config = dict(
    activation='reglu',
    positions='learned',
    qk_norm=False,
    bias='none',
    steps=6095,
)
MLP neurons of a small language model. Each row is named by its layer, matrix (gate and up: input weights) and neuron, and shows model dimensions 0-127. Each number is 200 + 40 x the weight over its row's rms, rounded and kept within 0 to 999. A neuron's up and down rows have the sign that makes its largest values positive.
Before each neuron's rows, "fires after" lists the tokens most often just before its 100 highest values on Wikipedia text that the model never trained on. A number after a token or word is its count.

fires after: "ar" 13, "ent" 12, "u" 9, "ical" 7, "ial" 5, " on" 5
L3.gate405,179,202,257,196,179,133,201,173,125,177,164,180,212,283,200,184,189,211,318,217,273,207,195,250,218,180,171,166,204,165,245,147,142,222,252,178,164,180,228,224,147,169,193,208,201,142,185,204,142,226,186,285,167,267,197,229,216,160,172,113,221,241,171,155,269,136,195,278,180,190,277,227,197,95,175,231,184,149,218,224,222,166,294,150,168,161,157,204,205,173,199,164,217,290,159,181,199,179,233,156,231,207,251,198,214,193,161,188,224,175,262,148,259,220,148,196,217,241,223,190,270,208,237,243,171,189,282,209
L3.up405,172,160,223,181,196,140,221,272,263,195,207,228,262,225,201,167,228,156,171,177,215,199,295,227,205,146,143,219,192,167,238,219,221,254,204,137,199,211,202,161,216,166,245,248,225,221,271,197,166,181,201,230,181,238,190,175,260,249,163,208,187,191,168,260,230,141,156,206,177,197,211,214,200,211,182,146,220,285,164,247,175,235,140,200,201,195,241,219,192,175,218,249,244,238,132,208,220,174,176,237,138,253,179,135,163,107,213,233,177,147,169,208,164,174,140,225,183,239,183,212,193,314,152,362,125,202,162,236

fires after: " cl" 15, "t" 14, "ist" 10, "cl" 9, "c" 9, "est" 8
L15.gate158,209,182,222,148,156,210,102,189,204,177,270,182,279,307,231,198,160,267,196,244,206,263,233,207,203,149,222,160,207,227,187,129,148,163,211,255,219,86,164,180,189,248,165,183,217,306,136,187,258,167,200,262,208,146,227,160,150,150,182,152,243,228,264,233,217,231,168,237,210,211,230,207,261,229,173,211,210,171,179,170,180,214,198,157,213,178,190,165,231,193,174,133,228,177,189,187,234,221,246,136,260,209,191,245,211,253,238,165,204,228,171,170,146,146,226,214,238,272,233,208,239,173,159,190,176,170,195,225
L15.up158,168,136,175,184,241,167,214,199,248,152,177,228,201,204,231,236,179,128,172,211,198,182,176,146,123,186,203,245,220,246,228,181,225,180,139,189,278,216,147,199,270,179,228,274,144,207,253,168,172,184,252,236,177,197,319,229,201,177,193,187,243,153,191,202,169,231,195,195,279,224,198,223,235,202,237,245,265,185,93,164,172,183,183,211,202,309,241,175,183,233,197,240,310,244,231,168,251,206,205,162,168,208,177,131,213,197,147,201,185,148,145,155,129,218,180,180,195,152,208,241,213,138,236,221,210,224,235,167

fires after: " c" 12, " C" 11, " ex" 10, "n" 9, "em" 9, " re" 7
L4.gate0,248,319,184,180,228,270,171,166,224,269,257,217,216,205,241,167,220,208,220,237,202,227,181,253,124,171,170,182,149,241,242,220,164,193,188,279,209,109,178,176,212,195,236,183,261,182,195,261,205,209,183,205,216,140,188,131,160,112,165,229,254,205,244,201,233,230,204,279,219,178,150,169,226,177,217,222,227,205,185,244,242,154,229,226,208,240,206,175,198,170,240,167,156,221,216,140,239,148,307,164,242,117,225,285,174,232,108,123,239,188,139,163,193,187,216,209,162,259,187,199,236,182,242,236,214,239,249,219
L4.up0,267,230,169,136,169,229,241,160,198,208,307,197,207,130,238,200,189,193,246,272,194,176,181,168,184,176,125,194,204,169,230,182,271,195,228,226,183,196,165,218,215,160,237,196,255,161,194,192,185,203,239,196,146,209,211,258,252,174,210,215,220,187,196,198,221,206,205,242,187,175,165,218,176,190,217,200,260,238,205,246,252,179,217,136,182,262,216,164,215,203,250,189,168,249,125,242,199,205,265,226,235,233,262,221,219,171,177,184,239,256,136,166,175,137,206,178,132,254,217,236,151,197,269,210,236,268,250,211

fires after: "c" 21, "on" 13, "C" 10, "cc" 8, " c" 7
L13.gate206,192,188,180,238,305,168,172,170,220,311,196,138,254,190,186,201,189,96,221,221,274,201,155,214,216,237,145,211,182,211,324,190,172,243,204,317,248,191,188,187,208,296,200,231,213,186,198,190,167,228,194,207,207,222,151,215,223,155,187,196,133,198,191,142,209,228,231,209,214,218,166,148,182,194,139,275,188,200,169,169,124,175,194,220,258,214,246,223,172,152,167,165,278,206,171,155,145,194,283,181,208,205,155,254,236,169,142,233,251,126,193,221,185,226,194,165,198,169,228,221,255,210,212,233,132,150,193,191
L13.up206,198,196,238,245,269,170,207,239,231,241,166,144,248,177,192,213,128,173,200,249,275,172,252,250,187,206,238,146,213,195,278,197,158,162,220,256,225,195,179,192,137,239,169,281,129,218,219,111,183,134,190,161,201,239,185,246,199,203,154,162,182,219,202,204,223,239,188,191,230,213,181,198,165,210,119,252,225,230,148,183,144,133,208,215,193,169,159,154,215,128,170,176,228,197,178,189,96,215,271,244,214,199,163,209,281,202,155,191,234,162,172,186,240,222,155,163,153,189,221,201,218,172,201,237,138,176,193,154

fires after: "uc" 23, "as" 19, "un" 8, "ot" 7, "ov" 6, "ec" 5
L15.gate282,213,243,233,223,178,207,182,245,147,205,181,199,132,198,224,227,177,193,228,203,183,191,154,140,230,230,183,124,221,156,100,187,188,205,241,213,246,260,187,209,276,177,159,234,234,270,110,226,207,156,229,244,199,211,195,224,208,207,112,222,231,186,247,176,154,136,181,181,134,187,254,254,255,103,249,164,168,251,154,278,175,251,246,145,270,215,234,227,237,151,214,192,185,156,197,129,233,181,169,235,194,205,183,282,213,227,136,187,218,228,192,149,234,171,214,231,164,156,155,221,165,208,201,231,118,186,291,257
L15.up282,215,181,233,215,199,182,160,220,135,212,224,226,124,184,198,191,174,145,193,192,295,164,184,186,185,237,199,197,225,164,153,214,194,137,248,245,213,235,205,198,315,196,182,227,289,243,133,172,192,84,245,203,226,184,145,196,220,204,142,271,259,240,239,198,173,146,162,189,182,161,229,240,195,178,194,212,206,179,152,231,151,239,170,173,220,142,203,189,207,149,205,239,175,169,157,153,211,164,225,231,189,148,194,248,245,251,184,195,261,187,197,166,242,220,152,247,226,237,183,184,179,201,143,192,82,177,274,157

fires after: " A" 28, "th" 14, " a" 9, " ab" 8, "n" 6, "cc" 4
L13.gate415,205,186,239,206,236,233,158,183,194,163,224,258,251,172,175,194,252,228,275,278,198,225,224,240,209,191,239,195,234,236,268,237,185,211,211,166,250,149,175,166,121,263,293,127,173,203,174,135,208,223,211,215,167,156,250,208,190,163,139,230,190,138,188,198,200,215,148,188,217,248,175,91,216,214,182,170,191,228,167,180,230,178,177,134,228,176,236,184,294,217,222,220,180,272,151,109,171,230,169,153,185,199,238,236,211,206,194,188,217,273,214,181,232,248,229,203,188,222,244,255,199,245,110,160,188,121,253,205
L13.up415,234,156,299,238,203,214,230,198,254,127,174,240,181,199,154,243,256,235,206,158,230,162,216,216,159,194,223,166,233,209,156,234,149,166,206,147,170,181,170,193,140,219,161,171,121,274,189,134,173,238,157,192,214,169,238,275,217,187,211,182,221,156,180,198,222,260,99,189,215,191,155,186,212,189,139,195,260,151,215,203,207,180,187,160,254,191,190,146,157,148,205,260,173,222,121,239,225,213,199,172,203,175,278,236,141,168,180,196,280,261,237,228,216,229,230,171,208,249,282,253,99,273,110,145,234,150,197,210

fires after: " A" 42, "th" 12, "A" 11, " F" 10, " In" 8
L13.gate136,211,193,179,215,252,209,219,166,178,208,240,200,150,199,240,180,239,239,298,256,190,225,276,122,282,195,209,153,179,233,200,214,122,193,237,220,320,189,204,133,129,215,291,184,194,163,217,206,171,224,209,197,200,241,158,226,209,156,113,196,182,193,223,161,221,172,201,170,248,190,187,189,221,279,236,170,245,176,156,201,252,184,205,200,183,166,223,144,182,215,158,228,212,273,160,189,139,221,189,194,220,144,227,217,166,147,243,169,216,275,250,193,179,177,164,158,116,228,226,233,274,250,227,235,233,185,249,126
L13.up136,242,195,194,167,174,222,220,161,190,122,207,262,183,150,201,170,213,264,263,216,154,192,221,230,271,263,159,224,244,152,145,219,155,219,248,236,242,183,189,167,222,198,174,107,232,165,220,197,229,181,199,233,107,200,74,159,209,241,186,197,198,101,179,243,242,185,169,217,233,186,143,193,231,223,173,198,243,172,179,265,214,204,187,195,163,190,143,268,203,196,198,324,169,242,162,285,151,189,143,202,202,208,256,145,225,180,177,198,222,206,257,214,215,204,190,194,162,141,209,191,160,222,146,155,228,181,273,241

fires after: " H" 11, " L" 11, "r" 8, " d" 8, " Y" 7, " gr" 6
L7.gate432,207,225,240,215,222,250,226,139,153,197,154,134,198,213,219,139,218,196,203,188,243,237,235,173,181,169,207,214,192,231,279,255,182,276,265,192,224,147,171,165,184,225,212,140,175,233,152,179,160,310,241,229,204,220,213,254,126,196,178,213,170,142,230,181,186,241,193,165,104,240,228,102,177,170,151,200,227,262,183,192,167,140,234,254,156,184,242,125,306,176,216,222,148,196,142,235,232,215,221,169,261,128,215,198,170,185,196,189,200,231,191,150,245,191,255,222,201,250,201,237,188,204,248,160,204,222,207,178
L7.up432,268,208,187,295,234,182,294,215,255,274,160,111,159,205,210,188,182,150,156,219,252,168,258,210,215,139,187,165,207,207,185,260,216,182,176,134,234,189,243,193,202,262,211,154,176,230,194,228,183,217,219,225,225,245,176,214,158,187,105,235,155,180,181,141,218,223,119,190,145,221,176,202,192,179,217,203,227,217,195,182,214,217,161,208,110,206,288,215,174,215,223,240,198,218,198,146,189,195,182,204,193,191,270,238,225,187,131,272,178,206,181,140,167,184,247,285,198,216,215,230,170,216,169,206,149,185,193,182

fires after: "os" 21, "et" 14, "d" 9, "n" 8, "ib" 7, "iss" 7
L4.gate167,204,184,210,204,244,230,86,191,132,264,255,168,216,175,218,189,204,251,157,241,251,209,173,206,187,185,209,172,232,178,228,189,200,216,150,121,269,227,123,239,215,208,139,208,180,183,238,244,112,192,235,228,226,148,222,258,237,194,129,183,266,200,198,124,212,156,213,252,166,185,184,181,290,146,200,255,211,152,196,207,170,224,186,202,218,160,215,187,224,147,197,206,165,244,175,209,195,185,199,214,214,117,193,262,181,152,211,183,205,229,193,166,141,223,219,194,122,243,210,133,271,222,187,248,222,117,206,126
L4.up167,211,183,195,136,175,210,114,160,134,201,237,218,208,204,177,166,223,267,175,238,272,183,203,231,171,163,262,175,221,158,245,169,189,265,187,177,201,190,101,248,195,160,204,185,132,207,275,289,124,154,200,257,203,190,259,240,170,227,195,119,234,246,213,126,247,157,261,228,204,220,209,228,259,203,175,284,181,181,198,207,165,218,177,192,210,158,183,218,285,192,174,258,143,202,222,214,208,153,207,186,240,160,214,251,148,167,214,154,202,259,275,221,175,156,236,245,203,241,163,177,223,172,167,219,197,150,189,128

fires after: "|" 21, "-" 21, " G" 9, "ro" 5, "r" 4
L12.gate249,118,199,154,207,193,216,182,196,226,186,290,188,206,188,255,173,195,155,197,194,227,233,195,182,222,263,188,223,229,231,257,230,139,204,198,167,264,198,152,143,189,329,296,227,219,207,162,186,239,269,257,156,245,145,147,156,196,148,141,249,248,210,170,185,156,147,152,220,173,224,175,150,204,155,191,214,104,282,213,199,141,178,242,233,201,203,188,138,241,262,275,213,213,199,227,194,210,214,160,213,223,178,125,207,216,195,154,188,192,169,135,155,236,220,204,214,138,263,243,180,212,196,212,302,136,158,208,153
L12.up249,205,158,192,268,225,225,199,265,190,170,207,172,208,201,179,276,184,188,188,206,222,184,239,150,251,256,185,200,183,121,269,201,176,221,195,127,248,179,203,180,185,198,108,203,164,101,149,247,156,144,202,147,231,160,114,186,173,204,145,198,108,135,184,193,164,117,226,186,228,260,197,176,194,160,192,202,175,209,186,230,159,193,194,185,146,205,228,143,190,181,234,174,251,160,125,168,176,178,227,178,167,258,244,247,224,141,172,287,148,228,151,286,232,222,138,153,167,209,245,238,276,187,240,267,196,143,202,144

fires after: "v" 23, "c" 18, " ag" 12, " gr" 7, "t" 6, "r" 6
L15.gate325,174,219,245,271,256,170,215,123,225,142,240,150,218,176,184,131,197,144,278,277,253,257,229,154,203,187,263,222,153,185,231,245,141,196,192,169,189,174,213,212,133,250,126,228,189,249,182,183,201,232,211,250,188,132,237,257,151,175,191,212,270,120,216,120,179,182,227,213,212,234,215,145,210,221,203,199,225,176,137,268,167,210,233,224,257,157,271,116,213,205,212,196,168,213,154,243,222,187,248,221,241,154,202,211,161,180,183,134,172,238,68,189,247,242,206,213,181,183,243,175,187,149,197,201,141,140,234,258
L15.up325,167,187,241,181,155,236,229,236,203,220,122,150,230,255,213,182,170,149,237,164,268,213,130,170,152,257,228,209,199,174,188,226,190,203,232,186,239,244,183,125,147,132,152,200,236,249,101,236,212,182,201,228,201,147,267,169,158,199,168,272,182,188,204,189,249,240,134,183,236,238,194,155,193,197,164,258,242,251,211,156,300,172,159,197,187,276,224,230,144,265,196,232,221,255,167,193,195,197,255,152,158,310,282,219,199,168,119,154,175,239,166,177,261,138,163,196,213,157,154,253,139,170,209,147,187,207,191,213

fires after: "-" 31, "|" 11, "–" 4, "up" 4
L13.gate418,247,263,239,243,148,218,222,145,99,213,247,209,197,208,246,228,173,192,235,182,262,243,136,226,195,212,210,257,219,224,234,221,184,190,300,217,240,229,204,140,207,233,182,154,205,192,152,177,218,178,174,273,230,157,250,223,185,132,73,276,193,121,179,177,157,151,140,222,217,221,220,219,213,152,170,215,187,157,236,195,153,172,212,165,193,180,211,141,221,203,187,156,246,194,201,221,134,199,205,196,250,148,204,277,225,240,152,224,256,192,208,155,178,252,226,199,201,215,203,162,198,226,136,164,224,215,215,109
L13.up418,217,102,238,188,223,156,263,242,120,196,267,167,218,116,234,173,217,116,187,148,210,152,221,177,295,265,219,211,231,219,146,202,229,207,190,124,229,135,266,215,213,290,114,196,224,195,210,176,233,182,207,138,236,214,161,196,202,195,175,249,198,210,225,193,169,217,194,206,238,276,199,233,171,177,127,200,175,220,154,181,172,138,288,87,175,206,216,209,194,135,248,176,236,240,184,213,219,211,237,239,205,233,231,219,154,125,138,249,184,184,216,179,214,174,160,235,261,189,225,263,190,169,187,267,226,208,183,261

fires after: "cc" 12, "ord" 9, "or" 9, " c" 9, "er" 8, "um" 5
L19.gate312,225,233,204,205,223,159,193,201,211,238,202,116,278,173,186,173,184,198,210,125,260,193,237,240,265,196,219,204,268,176,255,228,120,224,246,230,229,186,160,211,225,215,192,146,160,231,216,220,163,174,238,178,263,230,170,184,225,161,116,205,185,227,187,199,182,245,227,215,147,228,171,210,144,250,171,304,240,220,216,199,236,157,167,291,203,175,215,239,193,184,151,246,133,194,221,238,187,192,192,176,215,254,211,160,268,253,207,250,198,209,180,161,182,256,170,183,221,172,145,242,220,213,129,195,213,189,255,174
L19.up312,207,177,167,243,213,236,164,258,204,273,202,237,182,222,209,199,206,91,235,197,233,157,171,200,182,160,274,159,201,147,201,168,160,193,205,238,141,185,220,192,192,184,132,217,207,217,155,163,181,176,164,231,236,237,184,222,224,203,207,168,182,198,214,160,250,219,171,187,263,192,224,222,245,243,148,228,187,220,155,211,140,155,239,174,181,283,224,192,167,120,231,192,283,205,97,148,240,266,204,144,156,206,216,320,242,172,195,179,211,191,244,160,200,102,152,254,219,228,280,227,239,248,226,219,112,157,154,250

fires after: "ain" 12, " in" 11, "y" 10, " con" 8, "on" 6, " In" 6
L3.gate86,199,223,242,194,203,201,205,138,193,235,107,155,280,187,200,178,221,300,238,195,221,301,147,111,249,154,215,251,168,162,198,231,144,223,218,181,159,136,223,160,212,182,243,232,309,234,161,170,126,168,195,214,240,231,218,227,240,122,233,155,206,235,144,163,212,182,218,174,189,157,240,114,231,178,154,195,216,214,204,80,187,140,227,193,142,221,193,202,226,204,208,167,206,232,200,185,181,180,208,131,238,145,211,200,205,265,131,231,229,181,222,214,215,188,204,207,161,253,179,173,259,263,214,213,186,142,249,180
L3.up86,187,208,194,139,227,226,219,161,217,229,161,218,183,200,167,250,129,150,258,225,187,166,187,158,268,217,222,189,142,196,244,158,181,205,147,327,211,154,220,233,176,325,228,208,222,199,164,209,156,179,164,188,118,152,207,205,123,242,189,188,220,228,259,217,169,241,259,151,156,254,109,235,202,199,220,226,182,193,207,237,230,227,218,196,168,243,185,255,228,260,228,292,193,238,154,233,123,227,192,230,189,182,250,211,245,154,143,179,143,143,261,225,250,177,197,212,199,192,207,264,115,230,214,221,242,209,136,178

fires after: "og" 26, "u" 11, "er" 8, "i" 8, "p" 8, "cc" 6
L16.gate283,232,202,230,112,167,179,167,195,169,198,211,186,222,190,180,155,168,241,254,189,218,186,272,217,224,209,244,152,246,256,278,188,194,231,176,181,184,240,207,210,142,255,176,220,243,187,168,191,200,229,196,151,216,231,237,209,223,149,124,239,255,199,220,180,227,151,188,212,172,191,238,132,224,150,157,299,278,211,204,231,196,207,260,130,191,200,234,190,190,141,152,212,187,168,248,226,233,217,180,201,218,199,191,215,246,256,156,333,239,198,131,157,256,163,187,239,189,227,203,198,319,247,170,234,158,161,205,146
L16.up283,205,201,203,185,167,202,165,234,224,180,205,277,161,231,230,140,191,173,147,161,229,143,144,233,202,160,205,216,170,236,219,183,151,148,232,279,202,244,213,217,199,251,212,180,253,139,184,188,154,181,255,269,233,195,165,186,139,186,162,190,223,202,201,198,235,204,150,222,200,271,211,223,188,177,146,230,192,255,208,219,234,233,255,172,156,179,166,196,261,152,248,289,252,228,200,170,208,182,196,238,155,227,199,174,223,151,199,189,149,210,221,121,234,199,174,216,194,135,214,193,258,237,179,262,122,205,196,262

fires after: " A" 51, "p" 11, " a" 10, "m" 4, "A" 4
L13.gate366,125,243,295,153,187,203,228,236,208,203,147,161,166,220,226,127,219,209,241,167,170,188,192,227,249,303,184,148,184,177,195,185,150,234,186,259,223,162,206,172,191,245,152,162,213,185,193,208,201,220,221,172,251,186,162,206,248,129,163,237,77,192,227,239,263,151,117,191,196,143,181,152,276,220,178,203,210,190,235,210,235,253,194,196,190,138,172,167,171,202,169,209,182,234,116,209,157,205,178,203,183,164,216,179,196,201,222,238,240,204,252,160,138,180,252,276,181,224,298,226,211,259,149,232,170,154,230,185
L13.up366,200,257,282,179,208,204,221,187,237,130,217,248,121,225,156,196,224,223,216,188,222,168,212,235,241,246,202,156,157,200,232,218,183,220,228,193,241,187,223,162,129,261,197,192,178,179,211,180,216,218,176,234,278,126,180,219,228,191,176,232,122,156,263,233,256,153,151,227,269,174,180,142,223,205,165,181,232,200,195,195,242,175,169,181,209,156,211,163,172,249,146,202,250,222,98,243,210,208,190,169,184,127,255,252,184,188,180,131,231,210,213,160,184,192,221,263,200,183,285,207,165,208,106,245,223,162,179,222

fires after: " pro" 26, " st" 17, " te" 8, "c" 8, "t" 5, "ult" 4
L13.gate179,252,201,140,245,217,176,163,188,180,203,187,211,213,166,199,158,161,241,227,258,291,186,182,136,275,169,213,279,186,275,277,203,222,180,277,193,159,205,141,185,185,204,124,162,137,249,124,186,255,159,236,250,198,195,200,201,172,174,246,167,261,186,222,128,208,214,214,234,210,207,179,134,245,153,159,137,236,200,212,253,131,240,252,183,188,178,209,120,257,197,145,219,197,148,168,233,228,205,234,206,256,201,227,200,199,164,206,176,177,233,147,220,193,216,260,255,211,221,303,151,235,166,122,172,176,157,219,240
L13.up179,293,185,134,182,202,215,161,188,129,232,268,276,259,113,222,143,232,158,210,175,160,182,227,239,195,212,201,267,149,244,206,223,198,169,206,140,159,188,185,197,259,153,201,242,108,175,160,161,193,157,243,209,157,202,187,175,142,230,188,183,326,184,222,196,271,195,223,209,213,245,194,181,224,203,186,253,238,171,147,222,212,266,251,196,161,198,144,107,229,171,166,229,229,248,220,184,307,170,127,192,226,215,170,153,186,173,163,203,218,184,159,243,198,168,224,200,204,215,260,206,114,191,185,210,188,207,231,241

fires after: "as" 18, "t" 15, " S" 12, "ot" 9, "us" 8
L15.gate438,242,304,247,220,232,190,196,230,176,220,184,276,220,240,193,218,198,121,203,238,152,199,197,192,214,253,152,180,197,162,187,233,184,267,236,244,231,147,202,194,180,237,221,153,267,240,179,197,235,195,287,223,173,165,168,102,148,191,161,187,221,140,109,169,207,235,147,163,183,178,186,206,272,144,275,257,150,175,201,214,244,243,188,81,179,111,255,210,234,159,226,235,149,157,195,141,235,220,110,164,245,174,230,135,135,211,181,212,203,215,177,154,217,159,194,242,226,232,234,140,170,237,203,216,111,180,235,214
L15.up438,232,278,231,231,237,214,220,214,134,128,198,218,149,130,244,178,151,208,266,209,225,218,261,185,192,224,166,194,215,175,284,220,174,159,211,166,221,158,157,108,228,131,171,205,162,264,99,195,219,185,231,183,143,252,238,217,226,208,166,154,184,222,130,240,171,277,268,125,227,233,194,213,255,167,169,235,202,206,189,171,225,164,255,210,214,158,309,197,196,131,216,152,157,136,205,181,180,224,176,271,183,206,165,229,250,209,141,193,257,146,224,197,244,221,140,225,169,261,197,188,202,192,180,209,134,206,185,192

fires after: "y" 21, " con" 12, " in" 8, "ain" 8, " Con" 5, "on" 5
L7.gate436,232,184,150,185,215,225,216,192,220,204,229,143,181,176,170,180,260,237,250,244,186,274,266,215,216,200,172,220,218,117,159,181,254,123,168,226,189,111,211,195,209,259,248,257,236,207,209,259,162,156,236,143,211,161,203,226,189,136,225,275,260,280,209,145,205,191,210,227,155,143,178,152,193,148,164,266,235,273,245,155,219,149,148,226,180,196,209,156,182,219,232,183,239,190,183,212,183,199,219,176,182,171,197,252,149,245,144,227,175,203,206,227,174,140,130,214,165,274,196,261,248,215,184,223,195,206,225,173
L7.up436,258,159,279,193,210,176,184,131,232,184,212,174,269,180,205,179,195,194,161,204,138,195,209,212,187,224,127,216,207,183,228,256,227,202,178,271,194,98,214,255,255,259,278,207,234,219,204,163,135,212,232,192,131,192,235,193,145,258,165,100,210,227,139,284,160,182,248,213,184,193,144,181,204,174,208,210,266,159,193,259,208,252,237,185,134,225,163,191,168,272,222,177,111,180,225,199,158,226,175,226,224,158,142,167,245,246,212,213,188,184,211,181,189,199,217,170,202,223,211,137,166,286,200,234,195,231,202,201

fires after: "re" 15, "c" 11, " cl" 9, "ens" 8, "d" 8, "se" 7
L15.gate339,168,235,230,187,171,151,180,112,229,196,134,262,168,228,211,176,269,221,246,217,127,213,273,253,177,237,184,192,180,205,225,192,223,233,198,226,123,86,205,202,222,188,313,183,173,217,200,190,188,185,228,225,223,176,232,137,179,169,219,198,210,157,217,121,177,178,197,169,178,245,196,199,197,143,225,260,214,231,173,194,206,242,206,160,158,205,210,182,209,191,202,176,166,140,191,198,185,162,210,105,272,229,185,171,168,177,100,196,177,217,171,196,184,155,226,273,181,254,249,122,257,150,285,215,229,153,236,201
L15.up339,91,116,225,176,112,177,205,161,257,146,243,209,208,185,256,228,227,193,196,210,137,245,165,214,213,179,151,137,201,221,248,203,238,213,209,221,229,182,203,181,275,211,264,244,207,236,232,76,183,221,197,188,208,225,235,221,149,167,214,186,175,246,186,183,156,289,219,162,242,205,203,183,156,192,243,167,116,255,154,324,160,169,213,209,193,192,187,201,239,284,171,258,209,148,196,201,230,229,184,176,245,212,168,212,220,181,213,234,185,251,248,257,150,176,235,162,219,197,215,246,254,273,163,198,92,201,206,246

fires after: "os" 21, "et" 14, "res" 13, "d" 9, "ib" 7, " res" 7
L3.gate447,196,265,209,155,232,178,151,189,196,150,180,236,238,166,227,249,252,242,227,205,205,184,225,237,187,166,222,169,243,143,221,194,255,224,182,224,259,153,143,217,191,144,206,236,190,219,145,302,167,169,280,212,190,135,245,172,186,150,160,188,163,239,254,190,248,174,251,281,213,244,178,179,163,121,163,193,195,205,180,223,167,192,187,229,258,251,199,200,268,128,182,209,184,237,164,167,184,179,251,143,262,156,199,209,218,178,172,251,199,199,165,145,160,242,170,208,110,244,186,157,212,226,168,215,227,167,307,167
L3.up447,244,218,160,143,199,194,140,186,179,186,190,196,261,232,240,213,238,238,223,190,251,121,223,196,215,202,251,117,256,202,196,244,261,218,166,209,283,196,129,219,247,147,233,198,254,256,174,278,144,154,236,215,204,128,221,168,171,198,162,205,228,234,242,178,211,117,226,231,175,239,186,236,173,166,210,186,230,181,246,211,187,250,162,232,152,141,174,244,265,185,177,213,162,216,202,131,224,173,204,161,321,115,260,219,248,196,164,226,215,202,208,160,155,149,169,191,121,281,166,174,185,224,181,236,232,191,245,171

fires after: " a" 89, " ag" 4, " A" 4
L15.gate414,204,240,213,178,171,128,167,199,257,171,214,194,225,218,281,152,224,197,252,172,219,217,226,179,178,204,279,214,216,173,217,205,151,139,247,233,166,215,215,122,242,216,227,200,126,194,215,178,223,228,213,219,242,231,249,217,174,175,150,154,174,241,125,201,255,213,175,199,238,222,210,216,205,115,231,167,218,180,185,173,195,120,214,167,261,114,192,161,232,184,119,227,209,204,88,176,133,235,221,170,213,194,167,155,204,183,186,180,160,238,269,170,146,184,251,239,245,295,277,210,226,274,134,183,194,119,212,269
L15.up414,160,152,305,153,187,181,137,240,198,154,179,201,203,143,228,243,240,197,241,227,212,154,242,227,100,224,212,265,242,206,212,212,206,234,237,192,150,226,222,130,157,219,211,148,189,216,193,189,206,282,137,173,173,181,186,296,212,195,126,202,234,241,176,277,190,132,160,178,189,206,163,242,176,210,222,204,217,137,208,254,224,171,272,208,176,243,129,195,104,200,183,230,237,130,173,207,115,211,171,184,213,177,143,209,118,211,222,220,274,169,265,179,130,206,219,218,165,226,235,211,238,245,181,214,267,234,179,246

fires after: "ot" 41, "et" 13, "us" 10, " not" 5, "ug" 5
L16.gate393,178,224,239,205,243,222,218,123,204,161,160,170,181,153,278,183,260,145,215,217,233,207,214,196,266,242,126,181,208,170,216,202,232,238,173,156,215,211,176,174,234,176,174,212,306,195,117,206,220,157,211,245,223,191,232,238,196,162,165,137,200,168,236,214,228,217,211,140,199,210,192,173,277,81,258,194,173,145,204,185,198,274,225,242,171,157,240,172,257,187,226,249,200,138,118,194,219,244,189,167,215,228,253,217,195,215,213,279,244,172,199,180,136,134,149,238,227,286,233,248,199,213,225,178,160,175,242,146
L16.up393,222,184,167,266,145,230,182,195,168,191,123,247,227,222,216,219,129,212,169,258,180,221,203,208,237,189,166,264,181,206,230,203,188,236,240,187,167,107,162,198,182,171,224,133,197,300,183,222,258,159,218,206,60,193,199,169,135,195,147,192,294,178,198,231,223,194,119,200,233,240,180,243,156,179,197,142,155,214,114,200,144,199,216,119,230,179,248,236,259,213,197,228,202,93,244,205,201,184,134,237,210,211,252,214,199,224,172,218,263,230,218,244,228,199,224,241,178,248,186,215,256,185,211,199,237,230,206,167

fires after: " E" 23, "ar" 22, "u" 16, "c" 16, "d" 8
L13.gate241,99,205,222,214,249,175,232,155,128,208,213,200,183,178,211,153,249,175,227,222,308,152,176,158,219,242,161,172,192,150,210,168,200,140,247,162,219,224,165,196,177,205,168,206,231,198,237,251,223,311,198,136,259,197,260,278,250,143,197,215,168,230,175,178,271,216,244,159,233,192,285,206,199,230,212,242,274,202,247,172,201,207,234,203,144,149,205,183,174,215,117,193,146,213,99,245,213,212,236,240,219,211,209,172,138,170,154,239,221,168,172,189,200,158,248,199,219,205,163,239,173,250,182,190,217,160,148,160
L13.up241,161,177,238,204,221,242,131,222,206,179,205,206,178,263,214,155,213,149,224,172,237,226,232,257,184,166,215,193,169,152,230,219,201,237,186,169,180,192,211,301,212,198,204,156,186,248,299,201,183,190,238,212,187,217,189,226,248,173,179,174,127,161,150,198,262,162,189,202,276,235,148,164,178,193,100,241,246,214,285,262,163,194,152,187,176,204,184,159,146,235,198,271,254,211,138,232,163,181,234,237,193,175,198,181,162,229,186,207,149,181,256,164,162,209,142,183,155,198,241,196,205,211,140,243,166,183,212,248

fires after: " A" 14, " c" 13, "n" 13, " C" 12, " y" 6, " ex" 6
L4.gate259,175,236,191,185,186,179,177,254,201,193,233,223,253,196,270,205,203,192,195,171,209,181,189,182,193,190,188,160,160,193,284,243,165,233,174,284,229,195,130,197,245,163,276,245,237,200,132,254,157,271,198,189,273,125,216,235,209,73,194,244,215,184,238,175,205,198,248,207,139,239,192,121,284,225,243,148,192,228,222,196,209,184,283,232,144,173,281,192,185,159,269,175,189,158,172,145,222,193,202,82,266,129,167,207,185,218,163,204,260,239,170,165,144,268,197,218,188,229,157,201,234,222,196,213,189,179,245,204
L4.up259,272,273,246,148,177,178,199,250,211,136,220,195,169,179,246,178,183,201,211,193,192,234,138,199,99,140,175,242,127,221,297,228,214,209,200,229,182,175,188,235,179,199,239,172,157,209,155,244,135,205,157,230,240,174,169,244,194,144,133,236,250,157,189,224,209,211,216,189,218,215,183,163,231,175,206,159,164,212,204,236,236,200,268,227,174,269,224,243,174,202,247,227,152,170,233,156,189,174,283,108,172,209,217,266,210,254,119,118,209,214,256,163,155,222,214,199,144,241,261,231,160,200,177,240,239,256,222,265